From a checkpoint of a small transformer trained on Wikipedia: MLP 1024 tanh GELU.
MLP neurons of a small language model. Each row is named by its layer, matrix (up: input weights) and neuron, and shows model dimensions 0-255. Each number is 128 + 24 x the weight over its row's rms, rounded and kept within 0 to 255. Numbers have three digits each.
After each neuron's rows, "fires on" lists the tokens most often at its 100 highest values on Wikipedia text that the model never trained on. A number after a token or word is its count.

L3.up266:153179135132107129106107092115136151122198123109153096160144087124153099081131109102162087125111088090127113140147086152161158182137166147126117091174150106127117172151133153139133135115135102150130131110166112076133105088110181159119102147131145113110153133107120135127150087142089147132133131125125109167161153131104135112148110173111133101086151166128148120099106120136123133135068136120115132142145101125112145160079117101111161135124119163153189126123112177106132138121107118116101130148131141153123091137145091127152078152147113110104137175102098173159149107103120137109160164136146123131165114103120114141101115130145133122132114134130162101110097059140144092132094123129131138136144110138112165099106124128152136113083140123121123152133110125141153096151132123
fires on: " all" 23, " be" 21, "b" 7, " end" 7

L3.up976:145138098108131157092142117075129088128112160126173115123083100118159077156133137137088161112121131113128088073142172139126114124106133111126144122142166104188177106122123160115129137155062103115138105131168102118124114088091121120083150143132152155099120113119164113138146139129177119139122148137152105152169093108134149123116127113112131137123149133130093107158179116114128168143112146112124142160099148100121137144099139152130129109093108128149125147104127127120107119125110122186129113151148137095102117119101085156163087160139123130090135137100114127120138116122119130097123158096156127156122137103112166117139089119148129128152102152127129130174150104147137122129174193166128130141145115153150140093100127187143132125125090111104120158127088124114131090173190110
fires on: " f" 23, " m" 22, "ive" 10, "ose" 9, " original" 5, " h" 4

L3.up578:111170088123117152161138106136145125129099177157095164088082150120187128142128150150139098114149152166135097121115167102109134148142140095144152128109141153094132150153138102165143156110108143116161113114129121091087139137139160106138155138103132167128092108126148127163185105125078130102124125116147148138126105151128121119104139076126170107100131132126110140151160126123092123145098131107152132111105111164148110126135111158170120129197127112088132152109119111115154112123124094115159153113170147104106142127164111091151130098101162137124093123127145109118108082179157104137133137110129134122104117117138114119151140128104065179137141183124124142101130127100135104124100153132112122155142163147130098127114099144096120134120124139113106075094084134127110105141162055
fires on: "," 38, " –" 25, " $" 5, " develop" 4

L3.up588:143116133069110147150156146122151128098149124151101153135110069112134132141124195107140082135141156123125120155129088108096155180147098129144173169128109138072106133161151136101151162156152095134133099128116116150155147114105109109134114157146124160138156108164159078078118111104122140083127128140105170111138083118144094127110166125170101147137143133129146096129145133157147127147153119131157083144145150100125100137127166126180122092113128105169094133160096106106119115156125137131100153101141123156139131162126133129137108112108127116142110119119113089081107116110135100151114114126165051118135147149067143115093113129145122114129098130152138149159135130129114136062132134153175103129161137115144118129107107112126128121128165177113136102128096134118135128116149092
fires on: " December" 15, " October" 15, " July" 9, " March" 8, " September" 8, " in" 7

L3.up571:101164147103133114089155132129177067134123131087134149152118115096160117083108144102144134122121106115127117148135109118072137117130099116132133116120079100152117135134137136152115106103125160132130151121111079106154115137117124140128100149109134105133053126116113113111096136169109146126141135122141144166106135096140176140083148168175171080119147154117147110144102123101077141161133149143152107114182146127127101149115119130154117141162167126134149161183148144099086111126110125102149157166175133126181128127148192102152088129138133141120141150133100126102134099169105115089129106113126128138139132087109081130117163118096169149135122169121120157096149130108146108138156148122150130119152146098135106104112161133176141102128134138126125126161096128148168111103156108
fires on: " in" 45, " ro" 11, " fin" 8, "′" 7, " bro" 6

L3.up915:140092106120145131133121158088137151140107119104123162125116090133146166093144115133152119085105151110102102093138131130163122113130115155132163096142120097110140140115122145149172143134118083132159122125130156103113106112094089106115162114136133140111150157131127078148146103174131147079168110143107096107180125150116146133120161148133119114107087141172144096161090080144137141184088105136147078163098138130129110132117195121149146126139185138145123131127103156087124132139139145191138105147125119143102152158145151159106142086142104126112115116126131149133143157166105118099110147107137106133113138088079105139120081127159092141131106132119180153146126102158138119132101119109107151154168130087075132099163154148128148115097165084129099124125127118118141128115106118
fires on: "," 14, " a" 12, " Sec" 9, "ug" 8, "vent" 7, " her" 7

L3.up933:170126085083148133108158132115127117148130143130204127158093109100163155087138163152117128108138127095088143151118094104101094157119141132140151164137151119153120117149123104132147137135108126143106126173150119117135122078108107106103100122105136159106132127123140115105137126127094164118138144129128135113149128191092120127133127149149132087104086115121131093150169140106101160128143137120095097109137129149152122131123169147135067144090143140123100150147100108120100094132106136144113128111141126142153082096136140130129082120106154094096099100125127165134127130100164067161146141124152072134169164111134136118091106134164123131156118160097115132095166153090139171110158098169115126163174101136113150124076130132142150142138146129114168124133064125133139134163123125
fires on: " m" 21, " December" 12, " met" 11, " October" 7, "'" 7, " March" 7

L3.up219:129127083117108096112134141120123135150099116131141130140119111113165133099148139125162070090126125105115074129165093131159123169110131125117137167187119112123131146119107136119113159105125145096096162164127169157119132095138147092139174117128090153148140141086130104121139108122119126116118144112155134119096089152157141150117132187134144093153106135120152157146138115086123122153156102121164146137137110125150119121134178104127146142116145111119176121127110150110165098155116070142075166152149172139131178101120103164143127151127154124161132129122121113123073138135154085141123158142169110136145132080128059122139116139167138146153105115114101160110112150068116146109163142109144139131171115164132140130117150079150111115143123139108084120137102157114119120125175099
fires on: "1" 26, " l" 9, "st" 6, " under" 6, "f" 5, "8" 5

L3.up381:058121110091133134129138120132156141146112175092120116109115091136135088154115147137158100110141125164127121122160146141134109102137096139100170117178125118100123122123096123118138149110103140137078116125150147092149098130126118108110117157095146188142100127103114090140150135168126136130148141156165136105119146168132159116074130174110143105131122081167119125128120146147087146138133118143154094137124143114146124166106130158165119153152147148147113143127086152161145165136110111132157111192138059143171102141128104102140119159119095119144095149153078123098163176118137133104131154095165136151105090123151124103114126137163167127150128124148167096145104133116139144117103135141160125074103134117128112097092156087153108122102139144109139081120113118103130121082131133
fires on: " with" 19, " under" 15, " sc" 10, " U" 9, " profess" 8

L3.up505:138109094159164165127124074161116133112127116136153154101132093124140087125154130107166103080116133137134098132106096132160161151116128115122134121147134121176127149159137097100151148099129107112125076135188137097152076117146115131133126116076179119138167112133125125062121151165129111116114155145118133172122152133085112154105123131137118121119123140177150143144134102106108107135130149166090125148135123091127091149137113104114118140160146119128147148092100138122117118132088096102135183135141084137116137142124148134139124116119151125164151113137084156109159121184138104137170131138153133123143112098150134124128112177142126149144134105100103115109157148137120135071148057108117128152118152134114129180100130091123155074134172145116162138159114090140092143098128114
fires on: " not" 21, "icip" 16, " they" 10, " them" 8, " who" 5

L3.up391:120176130126130104162099118144131170122182152141118140120142113110193125150123162136165108100113132080102101097132073149147132180147155106082163123139117152141109113141110153089120113101123118123121124155166140133109080141139164119116157104135125148146180117120167123092154120104151131106142115198138139133138151121062123163146142138121117126158120129156104093128173092157097125124157118150128159129078108129133128145123113133146086140135105071150137168122085164165120123125078110114151124100155146145167104144174097139138113131129129121119129118125147093176097127144118097147154159082139118110148167134138128111134150128121169117134135126135101107138096122136119119074140116136080150131129118100142146123094118109128155138124086163117150084111091144111123119127137120
fires on: " for" 48, " ex" 9, " inter" 8, " over" 6, "uring" 4

L3.up144:116115121095124152162111097124133144096149100121124149106080146119125139157166176157125130111171134114129114129120162074108110116105158142142146142148138117125069168134106124161117126096129166089103138121149200121117140116119148128101142111111166156094141110134165121088120133152101171095142158131128074116136120134117089110106109096090138105126097129127086143142155156105111126126139101128172154101106150151159140147138138134180111111143161083134147126088133151147153113121131154176140154152168137134124148117126123138136139137096167110112124105099134122111129105163151076108153150122125112088175144118099080131147128116157133139110145132115120151100131134104148107100118112139118156125148107151145169108130076162132109171098121115091091130116093176122136100145103067
fires on: "12" 18, " St" 13, "born" 12, "44" 4, " Mount" 4, "9" 4

L3.up209:116109113129123117141123116130121167126145161135156156093104105134170135064140132132130120123147140152097091095129143098131131138107161144126139152117101088132152137127166109082118148138142067120097136180127139124150138107126137156090139116108150172104134141100152099102153158142114164105150144125133147095113138124130144113121148132148117135164113137141132099087194107106111154178138096097153119139094136127128079114134185149109108127131179128146163149149074110119129123137114136110179155150120121156148102135143190125149108142107129089104130138129133106131109107159140059110103162146147078129138129110111129108160101113116158179141134125167113120175094087117137167112143139138131120175134141132126146105129108090112140113136124137109101096122092103114081160083109123
fires on: " c" 20, " life" 13, " ar" 11, " name" 8, " rec" 6, " resp" 6

L3.up898:068153097128164166178105107182140139130152114151127118123115138105178130161146160121085149127117136116113074126099128167131164161095121173133170142161139097118129126140155137110167167119144125144110101159139141129136150105159152135107136136114132204131122126138178080081156129159109113118088148140135116118129144114115074136112106085106135120137107136139115078129168117126117090121127097130141173114131142119098095133130126113111091109175177115106124103115119139090139107153087139160144172121125107133158139146145109105154144117066178110119144112138109093133137124143143107157108139115132112144164157102139109066116121123144131125124114143120101105114163132135122127131131143167129133139161145124134117118092096100118150133111140149067129108105110133138101097140170138
fires on: "°N" 11, " mi" 11, "S" 10, "″N" 9, "ceeded" 9, "^{" 7

L3.up326:108135144119149093109127120155146108117134091115121127119129127085151152114151104151121091137173122114081125112178108165085124170146139109107123183137095127107100143133124124096117110149164122088104118177093147137117164116110156129123139153145122124132153132148170123069168115096138157082114107142116089133134158149143099116129165130134128086119123122162089099105146108117116123145141108165170159092124157085137131137144148136111096125090145124166157139124125133120126138096131113165180129112155155120151134138144115139167091131088127111115168150127160110107135097138153094139108132136153114087161156130114129112114112140120182152122154118152158067135120145124170138119135113128121155132131104091144131083119098110196135157123104117112061119130127097107107113151159089
fires on: " /" 64, "°N" 11, " c" 9

L3.up128:147118106144100125141147082107130092156134139092134120119093131141139139085111150106138154116138138083101119075153173092155113108134146144149168151153112122127145126161137144130131120102112140105110126116142130130102169111134133108129116129160101172133161127108100139119157153129143139100143123098114124116116119155140099141159145104152126125092152106107113178076175132079115160115141129190148149128108100139122112136118149140112139163139174079135122096134119171084142120109140132128161104142071073170127122121168117126148106123139128149107171137094156188082142114118150094136119102161124125092151115126131110097126141128124149119103133127183088142150140073188113149104130125180126146123133088143122134078111159141162168152099110146121122110099124103095111134132133126
fires on: " /" 54, " comm" 9, " Comm" 6, ")" 5

L3.up974:135116122116161136135093118092113141154159127109165121160115096097185112155111135111113064081093110132121126089115114134165176201105114147136153142167174154123117142142100119140122114156151119119109122158155142107091099121115118126110108142138107124129120146141166081097121118133173108143138145173132135114144113153132142186091105127097136122131061183128118126153125100124103125107142134161147097149105112094152126135122120161107140118091124118174174104110131162152137070084124132118137117106130134163123133118127117143161122160110112129105120121120122158146095145099116136108160128149111112152157144121154132089074122144089121129110137160123149115124174096137170112140161109139166101151106156098105150154131155099143097126129125145085157125153104156113118151096128149
fires on: " w" 21, " more" 9, " of" 8, " al" 5, " over" 5, " have" 5

L3.up161:071159151087150081117139119147117107125138154126130136143129105132164119120135105160116109154148116089096146146147086124088099174153142133144150093137105124119150115113196125101151150140136127162136109116108141140128160101136110148122142158128092123136093148121153110117117108172117127092092130138128116127149127164145134127091135163148153113099090158144117082106181107134088135163069092156134132103155104149101058123128158126119117112135163118126130159131129083108135137133095158150122173149177149109153126102110150173161116137097117099105105129122125121113121129112122124141101141144114090143137146124079146106141084115115138136165089122132156135113128116177138099148130167168135096146157129107135151081101111145124134151087156145087123146146098111105155148137178113
fires on: "\"" 23, " m" 12, " f" 11, " met" 9, " work" 6, " film" 6

L3.up1018:115157135085156134122172134111158124133141139157134148169114117102149129117120150082138144122100116144092084109142135129067134184138148104084137106123132090126125115115103122133128148111111142120127098141173117145128113111124104115103139096136111148094142142126179117132129142149106122149135131082137081120123117076134102157118157100154130154097141166124133154149155131112109162149138140139093131126149103136132129129133120132159107116107145133127127129115069097130125121133104140133132122088167134119188160146136151146166110108143174141145079123124170098145144071137137108111155162107146107137127135100093128084138111111161068138189109129102125096110169125127170161100155193108104109150140126148151135100130110095115177106105177125095161086134126144118094096129121117
fires on: " (" 45, " v" 11, "ver" 5, " a" 5, " off" 5

L3.up126:115123129111128149140162117148138119128098124088164122168106128139149096085132144126110122089141135143116110132168145160101096153122121151107155103123130095139117123146144106119123135129079166109087141117153139097123112064117132114099122134107110210134093134118157065112116127125147128120169096147142096136138157115132152089109118177143143102166108149087143169158169163113111171153129164102176117161104128131147107139169141150163125104122160111178113140098104134156111143139134142145144113186129117141160117136112134139147160119155084122081120150113084112092148102119132123140136135125107141158131125134070120157135130134136138131098118100162148135130179157113139142137125122176110152167118096095133118132125126104115083117132136103113153094120061112156094116132126124
fires on: " Sc" 23, " Pat" 15, " Ed" 9, " All" 9, " pat" 7, " stud" 5